Part of a small language model's weights.
Architecture: LayerNorm before each block, learned positions, biases, normalized queries and keys.
Training: a variant of Muon for these matrices, 1400M tokens.
MLP neurons of a small language model. Each row is named by its layer, matrix (up: input weights) and neuron, and shows model dimensions 608-703. Each number is 200 + 30 x the weight over its row's rms, rounded and kept within 0 to 999.
A block is one neuron, or neurons of one layer that tend to fire together. After each block is what it responds to, as a language model described it from the Wikipedia text at the highest values.

L2.up105,195,202,198,176,184,189,286,165,175,219,228,247,196,189,235,213,216,117,182,181,165,261,202,152,234,149,222,183,180,237,221,214,177,212,207,225,190,250,221,161,221,232,186,145,213,215,242,175,216,217,221,107,175,227,183,211,205,180,200,153,147,283,232,146,267,201,175,176,212,153,207,215,214,171,237,181,192,198,204,180,160,219,171,239,189,176,214,188,201,198,210,213,247,244,198,209
L2.up192,195,235,245,211,161,176,192,157,230,165,203,201,176,172,190,193,173,231,199,196,188,172,179,203,271,197,158,196,162,205,181,201,199,203,166,131,229,201,174,249,206,168,195,170,178,227,194,208,217,169,172,166,191,238,208,225,168,175,200,244,160,254,195,182,241,196,219,204,203,221,195,145,198,188,182,190,248,241,203,184,199,216,234,202,220,236,176,109,214,186,176,204,146,193,193,210
L2.up402,257,186,169,214,214,222,162,166,124,306,195,188,183,225,210,220,260,173,164,158,233,248,188,182,194,208,94,215,199,198,181,193,220,183,234,218,223,236,187,218,185,197,215,169,239,179,235,183,162,232,180,214,199,223,202,209,242,202,159,212,230,215,193,171,223,199,224,236,128,190,218,206,144,162,194,228,218,262,193,213,226,216,236,217,189,185,144,205,215,152,217,189,152,280,174,150
L2.up840,179,224,219,219,195,150,157,232,241,206,161,139,182,257,175,198,198,145,243,157,189,203,214,207,197,250,194,156,147,211,212,239,172,203,166,174,209,252,247,232,174,202,197,214,153,180,179,135,208,232,192,152,166,202,206,218,163,161,221,204,159,223,200,174,165,230,138,209,234,166,157,170,198,159,200,199,218,211,190,192,180,211,177,162,214,233,259,187,187,207,232,180,269,280,184,234
L2.up854,216,213,215,223,130,179,245,184,170,160,120,175,222,202,177,235,163,202,190,188,225,220,210,191,212,239,170,133,191,180,161,186,198,189,208,220,247,197,167,175,262,212,181,201,180,218,209,215,160,218,241,157,170,182,189,227,179,186,147,195,198,221,255,212,168,253,208,206,178,175,205,170,204,172,194,190,231,237,215,219,239,209,180,126,217,154,218,180,187,212,258,238,192,168,206,165
L2.up1032,242,203,216,158,209,163,211,209,210,149,153,201,198,171,238,197,199,178,215,191,195,242,161,260,94,271,147,122,207,197,242,187,215,226,226,230,121,187,219,165,204,207,196,180,211,198,181,184,183,209,187,165,193,213,188,224,186,189,182,165,235,269,265,172,191,169,197,209,192,167,171,200,175,280,187,174,206,196,208,183,202,204,190,225,177,269,222,150,159,255,172,223,203,239,237,231
L2.up1324,249,211,153,203,235,216,185,189,233,188,149,276,238,158,198,213,179,191,202,177,195,161,144,212,200,198,165,181,161,228,239,195,222,177,217,219,221,200,195,211,179,208,228,178,233,214,198,206,223,186,211,105,163,258,194,238,182,143,166,257,158,210,249,196,219,184,229,232,212,144,178,179,210,159,178,194,197,213,187,175,183,273,219,264,140,221,201,177,195,175,171,233,222,240,226,227
L2.up1374,179,213,171,175,158,168,162,211,174,202,149,233,188,211,231,186,177,186,231,186,172,221,242,136,235,207,220,162,205,220,233,185,223,209,217,186,201,179,173,186,201,214,228,221,244,206,225,187,197,223,183,230,216,221,231,251,175,192,221,226,166,189,236,213,173,178,218,191,170,164,232,216,178,178,197,186,214,223,198,224,252,225,199,176,185,233,217,216,215,159,236,221,212,200,254,204
L2.up1408,224,197,237,210,159,195,255,160,178,228,201,207,191,199,204,194,179,180,206,197,185,250,197,179,236,185,168,205,179,260,176,203,176,179,166,188,178,207,206,160,230,242,254,233,156,221,212,178,226,224,192,148,181,236,208,246,177,206,176,213,201,212,225,200,221,158,231,210,185,155,183,181,179,172,201,209,219,186,159,219,165,192,165,235,180,196,184,144,229,253,196,167,218,225,233,208
L2.up1537,192,250,174,136,205,147,193,197,192,190,162,243,249,185,195,203,218,188,204,166,194,204,227,202,191,255,161,202,145,243,222,236,218,205,170,218,230,194,167,178,211,216,222,215,241,143,229,198,191,194,195,170,222,185,173,200,190,158,189,224,199,217,255,160,231,195,254,180,163,129,198,206,209,201,195,240,255,163,220,198,182,226,209,248,239,198,184,120,260,167,197,246,209,206,246,210
L2.up1631,171,219,239,162,200,187,212,170,205,195,199,188,223,206,148,171,179,257,208,187,179,201,185,197,169,170,183,208,168,196,192,182,223,201,245,230,158,226,169,209,195,193,257,186,174,258,143,148,167,189,190,258,193,209,207,212,183,177,218,196,228,243,164,218,247,178,241,229,200,185,202,155,178,201,216,213,160,245,248,231,223,263,163,256,222,216,229,223,211,173,224,171,232,168,193,227
L2.up1936,191,215,204,174,174,132,153,228,157,129,211,229,247,157,224,161,227,208,172,150,174,205,191,229,189,211,187,199,188,226,231,226,159,211,180,201,253,177,213,186,141,252,221,197,244,219,205,191,198,223,244,188,228,209,183,242,149,161,163,235,217,235,195,212,198,201,203,188,207,166,207,153,203,199,163,193,207,205,164,157,191,205,172,275,217,222,234,191,204,204,208,202,212,189,178,163
L2.up1952,152,258,202,163,211,185,209,175,238,177,181,218,237,223,234,197,174,181,187,173,178,214,221,186,213,262,247,211,168,195,207,260,205,196,180,205,183,142,185,215,256,202,185,260,160,214,176,186,223,222,219,164,225,186,205,211,181,209,179,230,172,207,249,197,242,176,207,184,148,231,167,223,217,229,202,226,229,228,224,190,206,199,218,228,223,246,160,147,258,148,248,215,189,202,208,206
L2.up2016,198,212,248,255,164,197,206,196,163,171,162,225,184,173,272,186,148,206,229,146,223,231,201,207,223,236,177,168,203,163,240,222,127,209,197,211,202,175,202,198,214,242,215,229,170,203,175,224,210,162,257,216,194,205,264,192,216,214,202,193,225,216,242,188,211,204,194,184,177,241,245,251,169,222,168,257,244,200,201,167,209,233,207,209,264,185,204,167,158,215,205,194,226,213,202,210
L2.up2401,207,223,189,218,208,204,224,241,202,219,218,221,196,231,256,239,157,181,241,177,151,209,172,222,225,157,153,171,200,219,194,180,191,182,218,200,181,244,237,169,230,245,215,203,198,207,221,177,228,200,181,180,177,252,214,185,193,133,188,204,172,187,198,190,208,213,176,195,168,132,208,190,169,175,202,251,203,223,185,168,177,197,148,155,218,193,206,218,228,274,210,184,218,202,227,276
L2.up2540,224,205,215,208,183,185,133,228,190,231,213,184,190,244,195,164,143,203,205,168,239,255,244,202,147,270,152,160,188,159,235,238,206,168,151,155,213,238,141,223,188,224,204,105,242,186,187,164,192,221,221,217,202,186,152,231,211,171,171,222,176,226,158,216,213,161,208,175,166,211,181,236,191,176,255,238,219,196,209,172,184,244,160,213,189,247,169,197,201,193,222,214,236,200,254,166
Responds to: Inside multiword titles. Tokens partway through a multiword title or proper name, often a colon before a subtitle or small words like of, for, The, e.g. Pirates of the Caribbean: At World's End, Empire of Kitara.

L2.up77,166,237,192,205,232,174,142,181,159,211,183,157,188,216,214,254,218,200,170,206,265,137,202,211,196,226,254,168,161,144,165,185,215,195,200,185,203,217,185,178,166,193,201,204,225,185,191,174,183,198,214,189,216,177,240,227,209,169,230,195,164,253,197,221,242,203,211,172,201,191,223,194,216,247,190,184,177,192,194,182,277,195,230,180,227,244,236,185,283,196,208,244,163,242,208,170
L2.up381,188,225,201,222,208,218,196,164,134,181,208,209,182,220,233,228,186,211,203,243,171,173,187,270,218,236,192,193,196,205,217,229,217,263,214,163,198,202,215,197,212,156,185,182,183,156,222,176,135,226,204,219,171,169,257,207,154,245,203,202,166,207,187,217,204,199,186,197,229,191,210,226,184,195,122,131,244,194,180,209,181,220,214,147,235,232,178,179,211,198,187,176,217,157,256,200
L2.up977,174,217,200,161,204,193,181,196,179,220,270,215,202,200,162,164,199,160,156,169,191,133,207,163,177,206,220,157,181,205,206,191,230,216,175,224,191,171,174,205,193,182,190,229,182,204,177,207,198,233,209,183,216,185,231,194,138,201,200,216,260,176,258,226,177,143,202,214,229,212,204,228,172,185,215,226,180,192,134,211,219,214,183,198,246,205,142,199,163,210,202,239,249,197,217,222
L2.up1038,215,236,178,179,141,159,204,222,137,171,130,217,181,219,216,156,183,206,201,226,232,228,240,218,211,173,201,235,200,193,178,218,192,241,181,204,224,248,206,184,254,188,177,233,209,160,200,204,202,157,158,170,228,233,200,222,206,142,237,180,226,140,223,130,223,235,215,210,151,242,208,189,191,226,175,183,169,225,213,185,212,242,137,198,197,262,252,217,223,218,249,208,188,213,212,176
L2.up1085,177,217,247,165,230,188,192,213,206,215,160,254,262,176,153,150,188,219,179,152,190,208,216,166,209,189,175,190,242,187,195,189,222,228,189,187,204,197,196,190,192,168,206,219,163,182,206,226,238,189,210,229,168,187,170,257,191,173,230,123,229,239,145,189,196,202,175,208,188,203,216,165,220,233,226,203,201,210,178,238,201,181,206,168,238,136,196,219,211,216,197,216,238,208,235,231
L2.up1445,198,193,217,174,183,203,221,146,175,206,161,114,156,186,163,187,204,188,172,153,246,210,184,188,208,160,168,187,211,251,204,215,199,227,180,239,202,220,211,210,206,194,192,155,205,201,155,119,232,142,192,138,191,217,229,251,260,151,236,176,211,213,185,192,206,178,200,180,234,166,186,164,211,151,273,179,192,207,195,168,229,232,232,221,231,198,154,201,223,221,183,185,199,200,158,201
L2.up1678,226,193,208,208,221,209,227,194,156,212,200,177,210,178,233,191,211,172,143,211,183,270,195,230,220,172,169,229,222,146,171,155,187,159,183,192,167,224,203,171,163,217,183,194,247,178,254,184,137,216,206,192,208,199,183,239,236,168,245,202,196,224,229,224,222,206,116,183,193,131,183,190,221,180,207,175,200,240,182,227,159,223,182,181,262,178,219,208,217,175,198,253,223,197,219,199
L2.up2148,234,214,234,210,150,139,218,246,216,207,185,142,174,209,195,180,174,202,178,235,235,185,175,214,201,146,240,219,145,212,222,184,182,181,189,236,249,211,222,210,209,112,172,213,218,176,192,185,209,197,154,158,186,261,187,218,197,167,255,181,262,186,215,177,234,175,202,148,225,214,172,169,221,201,181,174,192,266,128,204,239,196,185,191,207,224,185,240,138,224,176,232,205,212,203,209
L2.up2150,231,217,167,200,188,180,198,182,150,239,184,208,198,186,153,201,216,210,201,231,206,162,198,207,182,220,164,148,171,181,201,164,194,251,274,214,278,270,237,202,239,215,215,188,187,151,184,212,163,190,202,125,223,168,216,214,240,159,209,210,222,211,181,202,185,248,212,197,182,178,189,253,177,206,261,223,183,194,158,245,225,167,128,187,209,216,194,180,185,175,212,193,189,268,157,221
L2.up2244,264,214,179,172,200,186,220,197,197,220,215,149,178,218,206,186,184,197,203,236,225,190,196,189,230,209,151,261,186,178,207,265,138,223,177,252,158,210,229,176,251,207,190,157,189,200,228,184,227,211,163,223,219,183,227,200,233,184,170,195,234,197,166,186,199,210,136,201,225,220,197,177,199,202,210,183,164,181,211,222,232,250,221,219,195,176,183,265,171,270,233,178,236,225,201,222
L2.up2408,205,241,143,123,224,170,138,171,190,188,148,138,188,158,202,193,222,211,217,203,220,176,217,200,212,199,191,217,206,205,245,222,198,208,195,143,175,202,192,131,172,182,185,225,227,195,216,178,243,226,247,236,213,227,191,184,204,262,167,121,217,251,229,111,179,196,193,163,202,242,175,234,212,190,237,212,142,232,198,235,243,185,163,153,199,203,146,181,197,165,223,212,223,221,192,242
L2.up2434,209,207,245,179,203,187,214,187,234,236,209,289,161,192,196,243,203,262,207,170,191,202,180,264,229,234,207,172,216,167,205,203,215,213,192,252,234,180,195,189,251,179,228,186,208,121,202,217,171,188,291,151,186,185,177,185,138,230,170,221,207,193,195,185,177,195,211,166,251,174,207,204,188,248,168,222,221,156,174,209,155,182,217,174,181,226,194,273,165,197,214,188,164,201,182,223
L2.up2529,200,187,267,228,222,155,229,166,217,157,170,160,199,202,230,226,159,206,202,243,160,219,194,204,240,192,165,212,229,244,230,186,185,181,192,206,226,260,243,179,263,184,162,213,224,214,226,196,163,220,215,163,194,209,161,196,278,159,221,246,164,192,181,173,199,240,174,188,176,214,161,146,217,244,201,148,240,218,168,213,165,208,216,214,188,268,201,205,193,194,211,228,222,220,218,263
L2.up2767,220,172,226,231,170,212,184,213,162,211,206,207,233,237,260,140,136,174,190,196,184,170,215,194,165,244,223,169,148,215,216,224,168,184,175,162,159,178,194,174,217,206,217,167,232,213,227,206,161,205,212,183,234,215,224,178,184,232,221,204,187,192,206,158,198,207,207,160,244,206,193,242,187,159,179,187,194,258,222,243,203,213,206,193,253,205,187,186,230,240,161,195,171,194,181,213
L2.up3056,237,191,238,194,219,181,211,166,197,159,240,217,268,220,191,223,175,231,238,180,148,190,219,227,226,280,227,170,195,131,188,200,196,244,195,226,192,189,202,177,194,197,197,177,156,186,191,189,272,234,208,202,192,205,189,185,219,195,217,154,220,228,206,163,237,198,225,213,206,236,172,152,208,165,242,230,188,221,231,189,208,191,237,211,191,197,221,190,204,240,226,211,225,247,241,159
L2.up3063,269,261,200,235,228,266,198,161,188,181,239,197,225,179,193,247,244,216,227,257,207,251,202,216,192,172,197,236,180,191,228,190,195,188,225,176,173,207,245,159,198,236,171,185,190,191,178,236,195,195,176,233,204,141,168,120,208,227,207,198,217,159,195,201,250,185,151,211,226,202,268,175,153,158,199,139,171,253,175,255,222,245,179,223,257,225,171,206,201,186,193,176,196,205,196,199
Responds to: Quantifier and partitive words. Quantity words like most, many, some, much, all, and the of in a number of, a majority of, plus well in as well as.

L5.up629,177,193,196,195,243,217,242,191,205,180,166,191,194,193,185,219,187,197,206,224,193,180,189,167,200,142,201,217,212,208,195,240,189,238,164,224,239,220,167,214,192,221,233,239,238,175,214,208,225,206,221,182,209,141,235,219,194,206,187,139,211,238,209,199,196,177,129,199,165,192,213,188,227,220,247,100,184,236,164,227,176,236,207,126,224,196,202,219,266,115,154,194,141,222,202,209
Responds to: List-ending and partitive words. Words that wrap up or pick from a group of items, such as "and other", "among others", "one of", "all", and "many"; also the line breaks and cell bars between rows of tables.

L2.up159,230,193,206,159,125,223,225,234,205,258,163,213,200,221,237,239,225,229,226,230,196,203,187,202,163,258,200,194,206,157,183,185,206,157,200,173,202,192,221,199,224,229,220,234,223,190,240,177,151,177,230,131,177,179,218,227,198,165,156,210,142,253,184,216,163,226,165,179,188,214,220,185,199,193,149,242,199,211,138,229,169,164,218,211,157,210,230,253,266,263,207,235,230,242,175,196
L2.up217,179,221,212,187,205,184,215,214,202,205,183,203,148,186,237,219,199,244,171,243,167,225,214,178,229,160,196,234,197,207,195,209,159,145,203,223,230,219,156,175,198,234,185,166,251,228,151,193,141,202,242,197,179,216,193,174,212,173,214,229,197,189,208,195,162,162,194,188,240,227,263,202,169,215,156,220,207,162,244,208,143,196,269,207,203,141,197,246,203,185,212,140,210,170,166,164
L2.up565,209,161,204,195,216,218,195,200,139,258,203,228,268,163,258,242,238,194,163,197,179,191,245,194,191,188,195,223,261,162,168,172,192,223,218,206,231,218,210,224,214,166,225,222,189,206,198,217,219,167,192,183,241,185,226,215,189,193,150,183,229,232,239,168,208,199,199,246,182,169,196,235,195,140,224,208,148,199,265,204,182,193,221,260,214,204,226,259,189,155,189,193,232,145,162,150
L2.up791,221,157,159,176,207,207,221,177,207,203,177,228,257,230,182,176,198,218,126,159,196,149,196,168,232,233,193,212,180,168,167,226,187,234,231,170,204,205,259,196,195,188,167,183,223,213,194,147,253,213,209,218,167,254,199,222,165,207,111,182,237,225,161,196,186,173,212,223,196,199,199,166,179,234,201,233,237,255,169,233,197,182,149,164,181,165,207,244,209,168,222,203,203,240,184,186
L2.up792,151,243,222,179,236,223,155,180,258,283,131,253,145,123,239,231,195,170,216,217,163,262,233,198,206,168,263,162,174,170,195,227,269,191,204,173,225,178,257,202,168,189,183,212,215,186,194,232,221,200,206,159,242,229,169,184,217,146,232,235,251,186,201,220,170,225,236,225,156,187,217,202,197,207,193,218,179,176,172,200,177,216,197,254,188,236,192,182,186,229,235,160,140,219,228,186
L2.up860,195,246,152,155,224,160,208,218,207,244,221,180,205,121,172,213,227,239,160,208,236,178,201,202,175,192,219,190,265,197,180,221,252,200,189,224,192,141,167,189,220,162,201,237,224,211,166,200,181,163,228,186,165,177,248,166,192,206,205,271,209,235,185,226,175,159,223,186,157,224,175,193,197,184,197,196,171,185,230,224,174,183,147,237,159,188,160,182,242,197,224,228,173,220,152,195
L2.up949,185,137,156,205,225,149,262,197,215,245,216,241,193,226,180,193,202,234,208,189,245,222,250,163,189,207,206,198,193,207,193,176,224,184,202,225,223,201,207,251,186,168,244,220,216,238,195,170,177,199,213,223,182,235,203,221,147,169,197,189,179,186,234,241,202,177,160,214,234,164,162,145,149,170,141,240,197,222,225,193,184,181,189,189,144,164,207,163,191,201,261,194,161,205,212,229
L2.up983,266,154,212,217,184,249,145,155,251,261,185,228,216,206,206,221,199,211,175,179,168,180,209,178,213,247,148,219,186,170,254,229,208,194,268,230,195,215,184,205,203,227,245,166,212,168,139,165,121,223,192,199,223,197,176,189,185,189,243,134,165,165,220,177,221,164,234,175,261,253,251,174,211,191,184,239,244,219,206,168,201,134,224,228,149,187,236,223,243,208,189,186,197,181,211,182
L2.up1092,229,250,194,221,208,198,231,169,162,191,181,185,224,225,177,210,246,216,230,146,196,203,173,168,208,192,218,274,187,179,208,179,195,179,246,263,191,188,176,275,202,210,225,223,173,164,157,179,151,235,193,216,198,206,202,160,148,167,202,187,239,244,185,238,164,181,194,224,142,247,175,205,262,147,226,235,238,123,240,219,148,208,176,186,171,206,198,173,219,152,204,192,191,202,221,191
L2.up1129,257,176,161,261,241,248,245,159,200,224,195,170,179,221,157,199,207,226,188,190,188,135,216,157,223,225,230,223,200,205,155,243,142,197,216,233,168,186,161,195,155,245,183,217,221,193,200,183,177,167,194,152,239,195,170,183,236,203,225,194,175,201,159,223,214,181,143,202,201,233,146,194,150,192,229,186,177,177,198,160,214,233,224,148,186,229,156,200,221,186,181,222,176,180,167,158
L2.up1433,214,165,232,191,197,168,220,201,183,213,188,180,190,171,244,227,141,217,165,209,258,149,190,150,229,193,176,224,244,117,216,218,232,191,198,185,176,211,227,211,165,144,194,252,197,206,206,146,228,223,210,195,237,205,193,160,204,224,188,177,237,191,167,160,169,186,211,231,187,221,187,183,200,211,178,186,189,207,177,198,199,223,177,224,173,171,199,164,180,220,205,139,190,195,168,149
L2.up1918,228,175,253,172,161,199,156,159,165,182,237,225,141,196,200,211,150,183,226,225,205,254,223,163,224,195,198,206,238,184,199,173,193,206,206,180,202,219,157,226,217,207,168,188,154,171,252,211,221,254,183,205,221,185,158,178,223,223,174,168,147,240,204,178,173,177,230,213,228,196,206,214,205,184,180,189,222,208,228,232,185,201,226,268,177,185,256,214,204,218,153,236,234,183,161,208
L2.up1943,226,169,190,185,184,199,171,173,191,189,213,185,165,163,225,221,227,237,149,192,171,148,193,228,216,207,194,275,206,172,183,194,157,199,214,232,194,189,167,228,197,187,167,205,235,257,208,201,203,186,251,197,231,185,245,191,206,140,168,171,218,191,219,205,149,172,219,230,230,223,196,198,167,157,175,244,213,219,232,263,201,224,180,189,210,196,202,230,197,142,182,196,245,171,193,218
L2.up2002,239,220,190,199,200,183,197,162,233,182,199,199,179,177,251,178,201,248,236,241,170,175,179,191,236,215,189,223,236,230,162,191,174,213,224,202,203,156,167,108,226,191,177,189,264,188,176,204,183,208,226,227,249,194,196,203,216,213,229,227,204,201,196,194,205,162,234,199,222,168,189,221,212,192,169,204,258,238,234,186,183,187,248,204,209,246,250,240,176,168,217,191,161,181,208,194
L2.up2057,213,227,209,199,174,175,244,123,155,177,205,240,241,210,224,168,202,198,153,178,148,244,207,227,195,168,218,177,222,250,202,238,163,186,269,205,176,197,198,203,142,149,140,140,196,224,227,173,224,208,245,166,198,209,193,192,207,214,194,213,167,196,170,182,177,224,183,195,175,222,216,233,220,193,261,169,199,190,214,198,166,187,156,233,171,221,172,214,190,191,140,207,231,225,208,206
L2.up3017,222,149,204,137,168,161,201,179,164,222,158,208,205,177,217,173,190,233,200,200,174,166,209,177,269,193,204,217,216,152,178,230,227,210,178,213,216,193,234,171,216,159,203,231,251,182,248,163,187,187,243,237,181,241,185,159,159,199,188,197,221,213,214,226,167,196,159,238,192,159,235,178,164,194,207,237,135,240,198,241,177,221,161,225,204,211,208,186,216,209,197,181,148,177,267,193
Responds to: Table header line breaks. Line breaks ending a markdown table header row, just before the |---| separator, in Wikipedia charts, results and sports tables; also list and section breaks.

L5.up2232,217,206,222,171,180,200,278,190,244,232,172,169,248,218,229,239,173,209,215,156,172,167,231,222,197,199,218,197,189,182,229,186,168,190,198,207,254,163,202,201,202,214,199,163,177,217,192,191,241,186,182,148,162,186,227,201,179,174,174,243,189,261,236,277,248,149,167,157,204,201,163,211,169,223,226,199,192,174,120,226,205,200,194,186,206,220,172,164,215,221,206,229,208,202,230,226
Responds to: Mid-title name tokens. Words inside multi-word titles or proper names, such as book, song and episode titles or organization names, especially function words there: "Spring of a Town", "BBC Symphony Orchestra", "Live in Toronto".

L4.up303,221,246,247,149,189,230,224,199,199,166,176,198,211,193,194,163,124,185,203,150,184,193,174,194,190,231,141,170,178,204,202,230,156,205,197,248,263,215,206,247,202,265,223,150,205,177,175,241,252,201,158,169,198,265,249,182,152,164,168,204,198,276,224,212,240,160,199,194,227,267,208,243,207,185,238,228,245,206,133,183,132,184,238,236,193,213,195,178,200,182,212,201,181,220,199,232
L4.up2063,231,227,239,196,218,218,212,248,170,179,206,212,161,164,208,165,196,232,232,220,216,183,278,207,189,247,149,202,187,180,202,192,159,189,238,234,231,194,215,226,203,212,203,192,200,170,157,219,240,201,214,160,170,220,238,164,247,188,175,186,179,253,232,182,231,212,190,198,257,230,200,189,199,207,248,207,232,154,153,188,136,235,194,216,217,202,169,164,172,239,228,195,217,183,196,195
L4.up2594,249,196,239,205,174,209,240,180,185,228,182,196,222,197,195,216,192,179,185,217,145,217,200,202,182,204,140,222,223,161,217,192,150,211,236,234,242,208,159,193,240,241,219,190,186,180,155,183,253,215,173,210,206,241,199,188,250,149,178,193,173,232,223,232,203,230,191,155,217,205,172,214,236,200,188,206,224,207,175,172,193,150,188,176,191,165,189,187,223,244,208,223,177,159,246,257
L4.up2762,213,224,240,221,151,221,190,227,186,167,172,186,192,136,186,191,174,176,260,150,178,187,197,236,194,146,185,193,186,279,208,219,198,167,168,135,236,218,138,178,145,188,197,167,187,147,197,172,225,189,185,174,183,225,171,208,140,228,167,181,253,210,199,237,229,107,205,215,239,190,185,217,122,193,187,208,219,249,200,222,207,196,191,187,208,228,214,180,252,230,218,181,203,163,251,208
Responds to: Mid-title words. Words inside capitalized titles and proper names of works or institutions, mostly connectives like of, and, for, such as Center for Advanced, Cracovians and Highlanders.

L4.up851,195,215,236,263,270,220,162,180,219,214,181,235,168,270,249,186,202,245,154,151,196,187,197,224,224,190,182,184,181,218,185,149,177,202,208,227,207,171,201,187,156,199,198,208,215,223,245,188,243,155,189,213,193,183,125,233,199,219,203,203,210,228,224,210,132,199,196,159,166,145,187,205,252,156,197,203,219,201,199,184,242,168,193,178,184,235,204,214,190,218,208,175,190,198,195,237
L4.up1488,174,167,211,195,183,180,160,177,213,259,190,183,216,233,179,126,210,221,204,190,196,184,155,188,229,182,209,170,209,242,211,128,174,208,201,206,166,257,237,195,201,223,192,227,210,231,204,207,173,222,190,228,241,172,226,244,191,226,197,173,223,198,189,227,236,256,144,174,216,267,173,205,159,216,221,246,197,238,135,180,211,199,164,220,280,221,207,177,244,147,200,136,244,215,222,165
L4.up2338,219,233,245,179,221,143,161,205,202,169,205,203,255,213,154,197,227,268,227,188,217,153,222,209,233,237,224,236,201,200,221,158,238,165,266,155,174,222,238,185,223,265,199,201,214,189,215,240,168,221,225,224,224,197,144,176,239,178,239,211,245,161,250,214,161,244,193,200,206,252,186,202,166,190,248,186,181,202,196,195,248,259,232,270,261,192,222,207,195,144,189,223,252,158,227,190
L4.up2642,232,226,244,209,232,192,199,196,211,263,189,178,217,240,171,238,240,191,183,192,247,157,176,160,224,205,180,230,175,215,267,163,238,205,212,179,213,172,182,170,192,191,191,220,250,221,157,226,190,150,148,215,211,204,163,217,214,197,202,206,240,221,237,225,197,229,168,205,211,206,242,172,169,195,235,187,277,157,206,226,122,132,190,195,238,236,186,225,239,180,241,232,184,212,191,223
Responds to: Quantifier determiners before nouns. Quantity and negation determiners just before a noun phrase, mostly "no" (no heir, no seats), plus any, little, other, enough, additional.